config = dict(
    rope_fraction=0.5,
    beta2=0.95,
    schedule='wsd',
    steps=2818,
)
MLP neurons of a small language model. Each row is named by its layer, matrix (up: input weights) and neuron, and shows model dimensions 272-335. Each number is 128 + 24 x the weight over its row's rms, rounded and kept within 0 to 255.
After each neuron's rows, "fires on" lists the tokens most often at its 100 highest values on Wikipedia text that the model never trained on.

L2.up586 [145 108 119 115 101 131 151 141 114 109 154 145 118 148 127 187 142 130 125 134 114 105  94 125 144 169 111 153 143 126  84 157 145 167  97 153  93 119 138 105 110  93  64 132 159 132 135 117 155 148 150 137 103 140 143 139 118  78 104 113 138 149 113 168]
fires on: " of", " for the", " for", " on", " prom", "or"

L3.up543 [114 158 154 167 121  83 111 142  92  89 107 140 130 150 130 152  95 103 129  89 144 147  96 122 127 185 150 141 112 110 138 131 124 134 108 133 105 182 118 143 134 126 168 159 107 162 108 110 134 128 110 115 118 161 164  97 104 111 114 155 135 124  85 108]
fires on: " sub", " Sub", "ub", "c", " acc", " rep"

L2.up1500 [137 140 136 139 132 121 106 157 135 137  83 125 163  77 149 112 145 116 124 107 124 148 135 148 132 131  87  74 121  92  82 127 136 116 123 151 159 145 184 185 137 188 144 129 145 128 139 145 141 118 130 141 118 161  97 132 142 167 137  95  89 148 153 119]
fires on: " We", "we", " You", " we", " They", " Le"

L2.up936 [131 182 129 101 169 150 117 142 113 163  92 135 190 110 135 108  89 148  97 108 144 120 106 105 132 156 172 106 114 125 130 117 153 126 101 150 131 121 139 136 187 156 100  95 176 100 121 105 120  75 136 162 109 137 141 110 100  99 142 149 149 135 154 110]
fires on: " ", " m", "i ", "a ", " metres"

L3.up1375 [150 110 121 158 101 117 118 109 154 129 134 123 171 122 159 155 136 102 137 140 111 127 103 134 103 126 144 118 143 186 156 161 156 118 123 135 148 128 125 141 162 185 128 131 136 151 143 135 162  88 111 118  96 129 137 130 142  96 186  85 137 101 103  79]
fires on: "and", "ade", "he", "man", "iro", " Mas"

L2.up279 [ 93 157 116 120 136 112 138 108 102 171 114 120 156 141 102  89  91 124 125 127 109 168  89 174 164  97 148 133 159 152 101 158 130 111 103 168 133 164 104 140 150 130 117 124 164 122  97 153 135  89  96 153 115 141 129  68 132 133 111 119 120 140 130 187]
fires on: " Q", " team", " | Q", " sw", "13", " |"

L2.up440 [129 114 131 122 136 111 101 147 111 132 120 114 108 110 175 130 170  58 146 115 133 167 119 109 152 148 173  88 153 113 112  98 154 100 148 127 143  97 157 109 176 166  96 123 111 145 103 112 135 194  94 135 118 139 129 123 130 162 146 125 116 173 128 128]
fires on: "\n\n", "."

L2.up405 [113 141 155 103 150 112 140 109 117 172 146 113 174 103  99 160 130 142 110 180 127 154 129 109 146 112  99 146 150  82 161 161 149 138 147 152 116  88 153 114 136 141  78 126 138 146 145 136 142 130  86 180 134 130 158  96 105 128 124  94 111 147 165 138]
fires on: "g", "ab", "az", " T", " Sh", " Chinese"

L6.up551 [139 121 135  88 182  93 148 147 159 152  95 131 149 117  99 114 146 157  96 149 136 127 109  87 144 103 154 119 124  99 145 109 123 150 104 120  58  88 129 117 174 105 157 135 110 177 128 125 133  78 110 146 149 131 103 116 156 101 159 120  90 105 122 118]
fires on: " m", " of ", " and ", " b"

L3.up1467 [101 154 115 164 112 126 166 145 140 143 147 138 129  91 153 164 126  83 182 113 137 106 116 126 147 138 107 144 145 138  95 142 108 145 144 148 127 118 191  94 165  76 122 128 129 146 101  90 116 108 152 115 134 133  88 117 115 116 141 141 165  96 172 130]
fires on: " August", " May", " April", " February", " March"

L3.up853 [190  94 117  97 131 183 138 123 160 159 135 159 116 108 125 151 177 148 116 131 189 154 100  72 135 127 120  88 122  68 129 134  95 163 145 118 117 129 127 131 141 134 107 128 166 125 191 171 130 113 103 142 144 126 119 156 151 164 135 134 106 154 103 117]
fires on: " Mo", " Me", "e", " Mor", " Te", " me"

L6.up1507 [149 111 176 126 106  99 115 108 144 152 106 159 149  97 147 132  86 167 137 132 105 140  81 121 127 169 136 108 106  97 142 105 137 127  88 133  92 132  94 112 166  99 138 142 136 133 160 127 167 149 145 141  95 159 150 145 113  98 125 108  80 111 144 126]
fires on: " there", " There", ", there", " of ", "iew", " votes"

L6.up553 [133 149 129 122 177 114  91 112 102 152 136 149 107 156  82 120  90 145  89 182 148 124 111 162  69 131 139 164 168 162 131 160 134 170 103 163 127 120 140 147 176 134 122  86 145 148 115 131 124  88 121 173 101 147 125 129 104 149 128 170 106 136 140 141]
fires on: "-", "1", " ", "2", "–"

L6.up523 [141 189 132 130 147 127  81 128  92 129 165  92 165 160 103 117 113 129 103 108 109 141 130 151  93 127 154 111 130 128 148 115 104 160 104 111  74 129 108 159 140 135  73  70 150 136 134 124 147 122 136 153 105 120 139 140 117 186 112 127 109 150 137 106]
fires on: " | ", "–", "-", "; ", "f", " of "

L6.up1116 [122 107 145 126 147 126 140 111 132 147 133 173 120  66 139 163 141 129 114 138 135 141 130  96 153 135  77 125 136 110 150  86 148 150 111 124  67 107 166 125 162 151 161  68 113 147 123 162 141  89 124 149 110 120 117 136 116 133 135 167 104 125 132 102]
fires on: " ", " b", " (", " m", ", which", "-l"

L2.up940 [131 169 104 130 125 187 109 168 121 150  85 116 164 135 167 111 145 125 118 145 194 115 131 123 154 168 144 102 128 123 116 155 115 130 142 126  83 122 134 127 112 109 104 138 104 117 112 119 141 167 134 134 131 143 127 102 132  81 119 175 149 126 119 116]
fires on: " Don", " Tom", " Mon", "ct", "ment", " pick"

L3.up590 [112 149 131 115 117  82 120 100 122 162 113 137 171 121 138 134 131 127 117 140 154 114  97  89 164 119  91 133 112 147 140  82  99 177 155 145  90 150 142 173 121 158 157 112 159 185 109 121 155 130 167 161  75 123 148 134  92 114 141 133 141 128 127 129]
fires on: " | ", " and ", "; "

L2.up645 [132 112 162 135 122 103  99 126 126 147 135  80  88  91 120 121 119 148 175 118 139 151 168 146 107 140 117 136 139 125 106 159 138 127 133 150 152 111 125 108 107 118  85 109 100 128  85 128 146  82 149 120 113 124 131  87 121 111 147 134 108 106 145 107]
fires on: "A", "B", "P", "O", "K"

L6.up662 [112  84 133 152 117 150 128 157 126 130 130 112 140 126 134 148  98 137 115  84 140 139 104 154 165 160 130 118 167 138 121 115 140 134 175 107  98  93 171 105 100 112 115 152 137 106 128 143 177 174 116 140  80 140 103  96 118 137 118 101 114 163 117  91]
fires on: ".", ")."

L6.up381 [151 146 127 144 132 117  69 123 114 168 136 115 152  95 148 133 114 158 133  92 123 158 116 145 108 112 122 106 135 156 118 135 133 139 141 129 165  81 160 129 124  94 117 107 100 168 124 118 147  96 121 144 125 132 137 109 120 133 127  73 123 134 107 110]
fires on: "c", "==C", "-c", " unc", " \"C", "C"

L2.up384 [106 167 144 117  79 132 150 123 113 153 128 122 189 139 114 134 148 128 137 120 171 104 139 127 141 163 132 116 127 148  82 112 137 179 116 171 126  67 151 105 113 111 152 135 151 106 134 132 142 122 125 149  81 172 162 102 141 114 131 127 119 116 108 125]
fires on: "er", "oul", "al", "b", "ord", " for"

L3.up864 [147 116 131 161 153 147 127 184 116 147  92  75 126 153 129 112 112 121 166 148 143 121 117 120 107 134 150 109  94 168 139 115 141 131 163 148 157 102 133 103 150 146 126 119 170 112  82 112 144 109 115 144  96 127 136  75 132  97 101 136  86 126  61 122]
fires on: " col", " y", " Y", "Y", " mix", " Col"

L3.up286 [157 134 122 140 122 134 144 136 111 128 152 148 134 142 142 173 137 174 142 139 117 128 131 144 119 175 125 150 109 118  77 164 156 125 155 129 136 128 164 102 130 101 133 116 147 126 134 131 130 120 139 167  99 134 137 118 133 125  59 172 165 131  92 136]
fires on: " in", " on", "\n", " end", "D", " for"

L2.up576 [123 128 145 130  97 134 136 142 110 136 101 148 182 144 125 121  81  71  75 132  81 117 118 132 144 121 135 139 158  99  90 133 146 128 126 149 150 150 148 181  95 122  99  95 187 138 119 173 149 146 121  86 118 159 134  79 122 127 123 176 145 112 139  98]
fires on: " pre", " Pre", " line", " development", "og"

L3.up1018 [120 119 113 101 130 111 142 136  82 163 110 180 133 105 136 102 102 133 116 140 141 173 138  96 119 172 141  97 134 108 129 142 146 167 131 122  85 121 180 132 183 118 130  99 132 120 153  98 129 122  92 141 107 189 120 134 128 135 138  99  89 136 135 160]
fires on: " there", "It", " There", ", there", "There"

L2.up556 [122 119 137 159 136 139 123 122  87 115 134 106 107  97 142 129 142 137  99  82 184 149 139 170 145 169 102 139 117  96 125 117 120 140 144 150  95 143 132 126 108 136 145 115  97 173 126 114 130 126 151 136 147 119 135 137  92 134 136 131 152 149 103 139]
fires on: "\n\n", "ad", " pr", " al", "ium", " term"

L2.up866 [128 159 119 112 113 141 150 146 159 125 175  94 115  95 168 146 117 110 135 133 167 197 101 110 137 164  93 132 100 118 124 131 123 108 161 143 112 151 139 100 132 123 118 163 168 159 120 124 132 136 154  96 111 107 131 121 113 113 103 164 145 129 125  90]
fires on: "ov", " August", " February", " September", " October", "res"

L3.up992 [148 160 171 160 128 140  99 143 122  91 147 100 138 139 137 138 134 137 105 134 136 147 142 131 136 148 114 148 112 143 138 121 128 177 118 133  93 116 135 138 120 123  98 157 138 155 146 123 134 151 156 131  97 158 129 130 135 102 147 103 119 144  77 151]
fires on: ".", "s.", "a."

L2.up389 [121 132  89 132 177 138 119 113 143 156 117 153 123  77 145 148 150 129 100 138 163 104 125 122 139 150 154 123 171 105 129 146  99 153 132 141 130 152 155 155 119 136 125 102 144 142 103 120 173 113 148 173 101 126 127 123 131 120 107 116 123 151 138 163]
fires on: "E", " (E", "==E", ", E", " E", " e"

L3.up609 [149 172 177  92 130 104 139  95  88 195 148 106 124 114 164 170 150 122 113 165 111 109 121 114 113 108 123 119 136 114  88 134  98 143 109 117 119 135 123 132 135 148 161 114 133 163  95 105 138 131 157 138 115 106 146 100 118 138 130 135 105 143  91 159]
fires on: " | ", "; ", "8", "us"

L2.up505 [ 90  99 155 118 127 151 107 176 113 155 172 109  98 129 124 126 107 127 132  87 177 124 135 163 166 186  70  81 112 127 118 159 112 127 144 150  83 109 146 114 143  86 114  85 114 136 112 120 131 116 126 156 110 179 120 129 132 133 142 102 122 147  88 102]
fires on: ".", "==", "im", "is", "ing."

L3.up8 [144 157 206  96 146 126 117 147 106 121  94 120 156 175 109 113 143 126 123 119 136 154 111 145 134 124 131 141 159 143 122 204  99 173 128 152  98 130 115 132 162 118 157 130  94 121  99  99 142 105  88 145 115 152 138 155 123 120 119 111  96 119 142 157]
fires on: "\n", " | G", " Super", " of a"

L3.up1522 [119 118  88 139 177 134  99 151 132 103 126 115 125 106 113 109 124 135 145 158 157 162 117 151 140 173 113 108 157 135 105 118 104 170 133 165 146 104 105 157 139 142 153 130 113 140 111 100 137  73 153 133 137 167 146 124 103 150 143 113 117 147 171 129]
fires on: ";", "A", "; "

L6.up377 [143 188 111 121 151 113 153 114 146 132 108 137 205 137 127 154 149 138 101 105 116  99 148  86 138 126  91 119 138 128 122 168 136 148 133 116 129 128 161 120  96 144 127 133 146 172  68 162 134 120 113 153 115 104 129 109 106 130 148 161 118 141 134 182]
fires on: " |", " f", "ation |", " | "

L2.up794 [146 118 189 112 117 163 126 125 163 113  95 138 165 148 114 185 103 110 142 117 121 137 104 163 118 196 162 113 137 143 101 136 177 175 135 141  68 135 107 124 153 111 107 117 142 139 142 164 106 149 130 138 153 152 180 138 132 136 131  90 132 129 117 152]
fires on: "or", " for", " club", " de", " in the"

L2.up1093 [109 105 148 111 154 133 142 125 168 154 153 136  99 144 114 157 137 128 145 118 100 114 141 119 131 165 142 127 124 140  94 135 111 138 137 135 114 145  98  73 100 104 103  95  88 162 157 103 128 112 133 112 128 125 115 159 111 126 108 136 127 148 129 154]
fires on: "or", " to", "ts", "t", "ar"

L3.up734 [140 132 149 117 149 130 126 115 105 194 136 130 154 111 124 145 129 129 103 112 141 167 126 103 115 140 115 132 115 137 129 162 113 202 155 115 134 178  78 117 163 151 120 111 152 154 134 123 170 118 155 140  84 149 122 116  91 118 123 131 115 112 139 112]
fires on: "\" (", " | \"", "s (", ") (", "er (", " (born "

L3.up425 [158 125 162  97 110 126 123 131 128 141 124 105 113 104 162 133 142 131 134 146 100 122 130 113 125 141 119 175 183  93  89 118 180  92 132 129 105 127 131 105 112 151 123 124 140 113 133 183 143 149 110 129 135 133 147 106 137 130  81 138 106 136 124 111]
fires on: "\n", "\n\n"

L6.up346 [140 137 133  90 149 107 131 116 136 122 126 134 134 154 162 161 170 110 111 187 132 153 128  53 111 130 132  96 108 122 162 125 117 130 147 112 115 134 144 124 141 177 135 111 144 127  86 120 120  99  96 178 121 121 148 106 136 140 142 153 140 141 123 160]
fires on: ":", " that", ")", "ed", " return", " never"

L3.up1250 [144 134 104 189 138 148 138 151 131 159  96 105 165 144 156 116 146 145 174  94 120 160 137 138 171 132 139 117 141  76 114 135 149 114 122 145 148 144 134 128 178 115 129 133 161 150 108 176 186  95  91 136 112 135 120 113 144 149  78 156 108 127 142 158]
fires on: " Q", "Q", " | Q", " | Time", " % |"

L3.up781 [116 130 101 104 122 127 125 166 160 130 110  84 137 181 158 156 152 127  97 170 120 148 108  99 112 148 153 105 100 108 141  85 154 109 144 137 117 191 154  89 113  71 127  74 136 131 144 116 100 119 150 159  93 131 124  85 157 119 138 127 146 128 136  81]
fires on: "a", ")", " initially", "ova", "olo", " originally"

L3.up483 [142 153 143 138 141 143 127  86 157 149  91  99 107 141 139 132 103 101 136 132 143 117 168 121  83 124 124  55 144 134 119 155 164 130 119 152  76 127 110 111 121 121 116 154 119 162 183 160 100 159 176 100 133 122 159 139 156 152 152 145 125 147 108 133]
fires on: "us", " arch", " Arch", "arch", "ed", "irty"

L2.up10 [116 119 155 112 174  69  78 141 160 131 129  99  96 145 103 163 116 133 149 121 147 165  99  98 130 118 125 118 169 135 128 156 126 146 145 130 131 133 146 108 160 127  91 103 118 130 127 128 149 154 111 122 115 148 114  93 121 114 145 134 142 132 110 131]
fires on: " pre", " Pre", " inter", " et", " mater", " Gre"

L2.up1452 [159 118 166 155 102 123 127 124 131 148 147 154 157 122 144 124 173  89 122 120 104 137 111 103 137 121  72 138 187 108 101 159 145 136 113 133 143 127 143 100 126 160  65 143 121 112 165 187 126 199  91 118 152 138 159 101 116 109 110 145 107 147 114 142]
fires on: "\n"

L2.up215 [141 108 178 110 159 157 100 167 132 152  76 118  76 107  79 124 139 101 131  71 153 157  89 118 156 135 124  89 105 102  97 150  90 112 151 109 152 166 110  97 112 131 142 121 162 136 136 147 170 145 134 138 118 125 162 147 120 153 115 155 139 166 131 144]
fires on: " market", " pre", " production", " syn", "×", " product"

L3.up113 [ 87 155 147 134 190 138 112 109 131 105 156  93 158  87 136 107 111 120 131 113 167 138 120 101 160 114 107 113 162 134 119 146 114 134 143 120 126 126 117 141 163 109 102 127 129 155 173 129 122 121 116 168 138 160 120  97 140  82 145 116 133 120 138 133]
fires on: "ed", "p", "ated", "elled", "ted", " on"

L2.up378 [152 123 154 112 119 138 127  92 110 117 149  80 103 101 122 142 159  95 131 127 141 157 125 147 151 163 144  91 125  87 131 142 127  88 144 153 126 118 165 104 179 134 150  99 144 158 150 121 126 172 137 129 133 134 118 182 107 149 140 142 110 174  97  85]
fires on: "\n\n", " fl", " d", "-g", " train"

L6.up1109 [135 139 171 166 119  99  76 128  80 111 126 116 145 108 138  91 100  87 117 107 102 101  88 156 116 127 132 115 131 104 118 133 129 140 128 119 106 133 150  88 123 164 130 142 161 158 158 174 126 140  95 156 126 117 155  88 123 108 150 119 150 120  85 111]
fires on: " sub", " Sub", " pre", " per", " trans", " Pre"

L2.up1328 [127 124 205 162 147 144 112 110 131 129 163 145 122 135 102 162 138 173 114 104  94 106 131 129 103 140 115 110 140 126  84 154 157 177 106 153 119 140 138 128 161 111 129 144 119 171 114 116 137 124 112 157 148 144 118 117 142 109 118 100 112 172  95 108]
fires on: " State", " National", " state", " national", " Government"

L6.up560 [125 108 177 105 142 109 132 126 107 164 131 107  86 126 116 147  94 136 151 176 118 159 134 147 135 171 115 122 117 118  73 170 135 140  90 132 133 127 154 143 122 159 140 106 141 118  74 128 169 122 122 173 106 105 144 104 130 157  86 125 171 107 119 142]
fires on: "D", "P", "B", "A", "M"

L3.up792 [145 119 174 113 119 144 147 104 175 157 116 124 156 126 143 118 119 102  85 121 137 141 120  77 117 111 145 123 145  82 144 184 130 100 129 128 112 131 149  75 169 117  96 122 140 131 126 180 116 129  97 130 118 143 132 131 140 119  99 132  84 198 147 146]
fires on: "\n", " known", "ated", "ind", " All"

L6.up86 [138 147 121 124 191 118 107 137  95 150 117 102 158 124 110 111 147 159 119 158 179 156 124  85 130 165 114 121 132 115 133 193 117 170 111 140 118 109 144 153 156 151 159  95 135 154 147 137 116  99 145 168 165 142 161 150 127 138 128 115 126 143 117 147]
fires on: ";", "),", "\",", " –", "—", ", a"

L6.up1370 [ 92 110 123 130 138 110 124 121 151 151 123  76 159 147 133 129 146 182 159 148 138 130 127  95  98 152 161 138 183 135 140 146 149 123 165 130 134 101 132 137 119 130 110 137 104 164 115 178 142 104 108 125  96 125 190 130 130 124 159  96 174 130 162 138]
fires on: "ab", "u", "az", "ord", "ra"

L2.up1322 [147 129 145 124 135 157  78 127 154 151  92 153 117 108 149 160 106 113 125 167 114 106 102 109 101 145 150 167 127  83 146 129 118 152 113 127 103 154 131 115 154 108 109 113 134 128 159 126 164 143 130 153 123 150 126 136 123 132 101 157 112 140 105 132]
fires on: "°", "′", " mm", " cm", "ice"

L3.up173 [160  95 135 110 143 134  92 147 147 169 147 148 159 133 117 144 149 177 136 162 131 117 120 110  83 136 116 110 124 126 106 126 145 124 116 143 139 178 144 162 113 131 127 149  98 149 134 148 124 123 140 176 125 111 108 135 110 133 132 109 119 141 112 137]
fires on: " National", " State", " Joseph", " Football", " Public"

L6.up938 [115 163 126 114 132  98 118 119 110 143 150 173 220 158 144 158 126 150 104 136 131 130 155 115 150 184 154 144 121 116 156 128 115 143 132 150 105 129 171 148 109 137 127 127 124 113 104 138 126 123 135 123 107 154 124 112 121 136 151 137  80 129  87 176]
fires on: " |", " | ", " |  | ", "st", "ers", ":"

L6.up956 [156  96 123 131 171 116 104 111 117 131 131 102 119 107 144 162 115  94 142 118 149 114 108  99 139 148 120 108 106 131  84  93 144 127 122 155  74 155 149 127 120 117 157  96 100 132 106 156 144 136  99 154 127 116 118 140  92 117 102 135  91 124 111 129]
fires on: " (", " k", " m", " s", "q mi"

L6.up1348 [116 151 157 146 148 143  74 102 143 148 133 151 100 149 158 168  99  76  93 146 143 112 104 126 133 141 120  96 164 154 135  97 135 121 162 124 131 124 150  95 113 119 147 110 114 155 120 130 149 155  35 104  89  95 135 159 135 132 156 154 123 163 125 121]
fires on: "–", " This", " impro", " War", " this", " aff"

L3.up1409 [163 138 163 157 111 104  99 147 127 112 109 121 107 125 127 123 137 163 119 112 171 146 123 102 155 127 132 152 130 168 129 139 135 159 117 144 125 126 123 128 129 155 107 133 164 139 136 112 182 120 155 181  57 175 110 123 103 113 150  93 143 145  82 133]
fires on: ".", "a.", ").", "en."

L2.up582 [160 122 131 143 119  96  81 163 124 166  92 120  88 178  94 201 147 119 129 186 130 164 101 117 124 142 155 136 158 118 122 102 178 135 111 157 107 143  92  98 148 134 145 130  98 155 140  92 139 135 107 122 130 155 112 122  95 155 139 116  97 146 144 146]
fires on: " on", "ust", " ret"

L3.up742 [ 94 127 159 138 161  98 137 187 164 137 160 107 135 119 170 158 119 150 153 167 107 126 110 146 101  96 104 154 153  94 149 177 155 144 150 149 148 128 124  75  88 107 110 120 150 147 115 155 152 118  91 156 111 124 108 127  90 107 164 106 116 129 133 132]
fires on: "o", "co", "io", "to"

L3.up896 [147 166 158  84 157 111 124 101 135 138 123 159 154 135 100 134 135 128 128 143  86 197 130 131 114 146 125  92  95 109 122 125 111  89 135 135 129 135 171 134 121 137 163 104 110 134 138 122 114 120 127 142 138 144 155 125 135 115 134 118 108 133 141 134]
fires on: ")", "]"

L2.up660 [122 105 139 132 162 104 137  94 105 124 147 113 121  87 142 128 154 141 122 147 121 184  79 129 116 121  83 153 138 116 115 191 168 160 149 153 124 117 133 128 117 134 100  95 140 168 147 145 121 101 155  84 125 165 105 116 124 159  89 134 162 151 145 118]
fires on: " program", ");", " Greece", ";", ":", " Gallery"

L3.up744 [114 158 146 146 126  92 124 160  91 155 129 111 127 136 123  84 120 138 102  85 140 163  94  96 168 121 144 167 129 177 135 130 119 151 128 154 100 133 163 168 154 132 128 159 147 132 134 100 151 123 113 193  81 122 124 131  99 151 121 126 126 112 114  96]
fires on: ".", ").", "s.", " season.", " lif"

L6.up1476 [128 129 104  91 103 129 139 141 101 110 127 130 135 118 135 146 157 125 138 144 184 149 107 126 151 124 165 118 150 117 108 114 181 141 129 126 119 146 175 126 136 146 123 153 114 124 151  92 109 123  89 114 121 165 112 126 130 136 113 102 107 151 142 132]
fires on: "\n\n", "\n", " |", "10"

L2.up772 [120 119 150 143 148 117 139 104 114 162 153 141 146 142 124 166 109 142 121 180 132  76  77 101 121 170 155 165 167 155 123 139 158 117 138 133 128 177 128 100 179 103 121 121 109 150 130 129 146 102 116 121 153 126  92 125 140 125 105 109 142 130 122 154]
fires on: " Assembly", "ial", " Country", " by", " Congress", " Senate"

L6.up686 [147 131 158 128 127 132 123 103 160 142 102 142 106 120 138 149 119  84 145 147 131 177  98 125 115 120 116 153 153 129 120 162 131 126 156 140 140 125 146 116 179  99 141 101 102 164 132 125 145 103 154 162 166  97 128 106 107 135 146 103 114  95 116 138]
fires on: "2", " (", ") | ", "5", "rit", " (E"

L2.up647 [ 90 116 148 155 173 107 142  98 153 125 141 131 126 108  95 141 112 141 134 135 124 166 100 124 133 110 145 114 172 118 125 132 116 129 152 146 138 131 144  87 142 185 123  92 105 139 104 117 131 164 113 101 147 157 125 151 126 100 102 110 118 133 125 140]
fires on: " class", " two", " State", " three", " person"

L2.up418 [118 152 144 115 131 137 135 109  92 120 134 101 123 142 145 121 136 176 125 113 134 136 135 148 124  96 100 125 151 125 125 173 120 190 193 180 122 125  89 150 155 130 125  86 154 131 139 160 144 124 146  98 115 188 114 123 122 106 148 134 107 169 127 144]
fires on: "ings", ";", " Greece", " culture", ":"

L2.up1507 [129 142 158 126 124 169 135  80 137 124  97 120 126 126 119 171 156 143 149  95 141 130  99 118 142 112  75 122 102 120 110 133 133 112 144 148  84 139 118  97  73 111 129 143 134 159 137 145 113 144 131 123 122 109 142 147 131 157 123 119 123 151 139 137]
fires on: "ed", "ation", "us", "ated", "used", "em"

L2.up347 [147 121 140 119 106 134 127 113 150 151 134 128 157  86 156 128 171  90 131 106 143 145 144 129 131 176 122 116 114 107 161 119 126  98 142 162 118 124 123  70 141 172 138  82 125 131 167 153 144 138 142 120  99 146 136 155 108 150 120 171 114 126 143 129]
fires on: " /", " e", " per", " o", " western"

L3.up624 [112 147 155 134 153 144 142 119 152 150 128 118 141 157 144 140 125 142 156 119 149 162  65 108  98 156  88 162 126 159 154 145 141 136 162 153  82 138 135 156 107  72 119 103 164 144 126 126 172 126 108 143  98 141 179  95  70 123 169 144 106  99 124 153]
fires on: " and ", " to ", "um", "ant", " January ", " July "

L6.up363 [113 133 112 138 138  77 136 144 185 118 113 111 123  86 134 127 122 106 152 119 138 132 114 130 124 113 161 102 133 123 113 116 136  85 155 126 148 170 100 177 178 133 146 139 171 137 162 149 142 121 111 153  82 133 119  82 120  98 129 115 177  78 111 159]
fires on: " sl", " turn", " s", " sh", " re", " sw"

L2.up1486 [155 140 131  81 112 128 109 149 134 135 108 140  94 123 118 146 132  73 163 113 183  68  68 130 136 125 130 120 141 151 137 173 110 139 139 123  99 158 113 143  98 181 100 142 141 128 159 173 130 109 107 136 120 140 133 141 165 169 139  96 137 146  98  80]
fires on: "'s", " may", "ton", " Polish", "ters", "burg"

L2.up105 [141 146  93 133 150 114 136 131 103 200 151 139 209 143 135 105 136 146 144 139 132 132 120 119 112 144  82 100 127 152 135 119 131 140  97 153 134 124 170 140 103 121 160  81 160 133 137 144 178 147 112 145 122 140 112 107 119 124 160  49 122 125 112 105]
fires on: "R", " R", " | R", " of R", ": R", "; R"

L3.up894 [153 122 108 140 138 150  91 108 107 130 127 147 127 133  80 132 154 136 126 131 151 171 104 137 125 161 101  95 154 143 100 132 126 156 128 139 121 108 111 149 137 158 136 126 108 159 143 126 133 115 148 148 149 172 102 130 112 133 123 140 119 150 124 133]
fires on: ";", ":", "s:", ");", " /"

L2.up698 [163 115 102 134 103 147  97 119 169 116 104 129 141 152 123 141 139  93 111 137 122 133 114 124 134 151 182 104 104 128 166 133 146 119 199 156 107 195  97  95 200 152  90 111 116 168 144 151 138 121 155 134 137 104 110 133 117 161  97 134 109 133  97 120]
fires on: " o", " e", " Le", " she", " re", "*"

L3.up1229 [114 119 137 106 152 171 126 181 112 125 102  83 134 136 136 157 123 148 115 126 134 141 119  72 154 124 136 105 135 108 166 138 163 121 124 170 134 108 162 148 130  97 145 122 151 115 173 132 150  89 107 129 102 121 128  67 123  96 129 158  90 132 128 142]
fires on: " | Y", "Y", " y", "Q", "iy", "y"

L3.up430 [ 87  95 157 150 154 113  96 151 114 137 158 135 131 126 178 139 145  80 160 114 143 153 112  68 136 173  76 129  95 151 146 139 138  97 172 109 112 157 155 133 156 117  91 130 127 174 147 120 147 153  89 107 118 135 123  11 127 143 141 108 117 158 135  74]
fires on: ".", "\n\n", ",", "°E", ")", "°W"

L2.up42 [185  95 114 134 179 180 115 157 105 124 147 100 140  92 123 126 170 164 141 146 182 176 120 145 109 141 119 129 142 124 138 150 113 132 156 175 118 139 137  81 102 141 117 105 155 161 162 157 137 109 122 159 117 174 123 139  98 119 126 103 135 195 113 134]
fires on: "ay", "ara", ") |", " in a", " meas", " | I"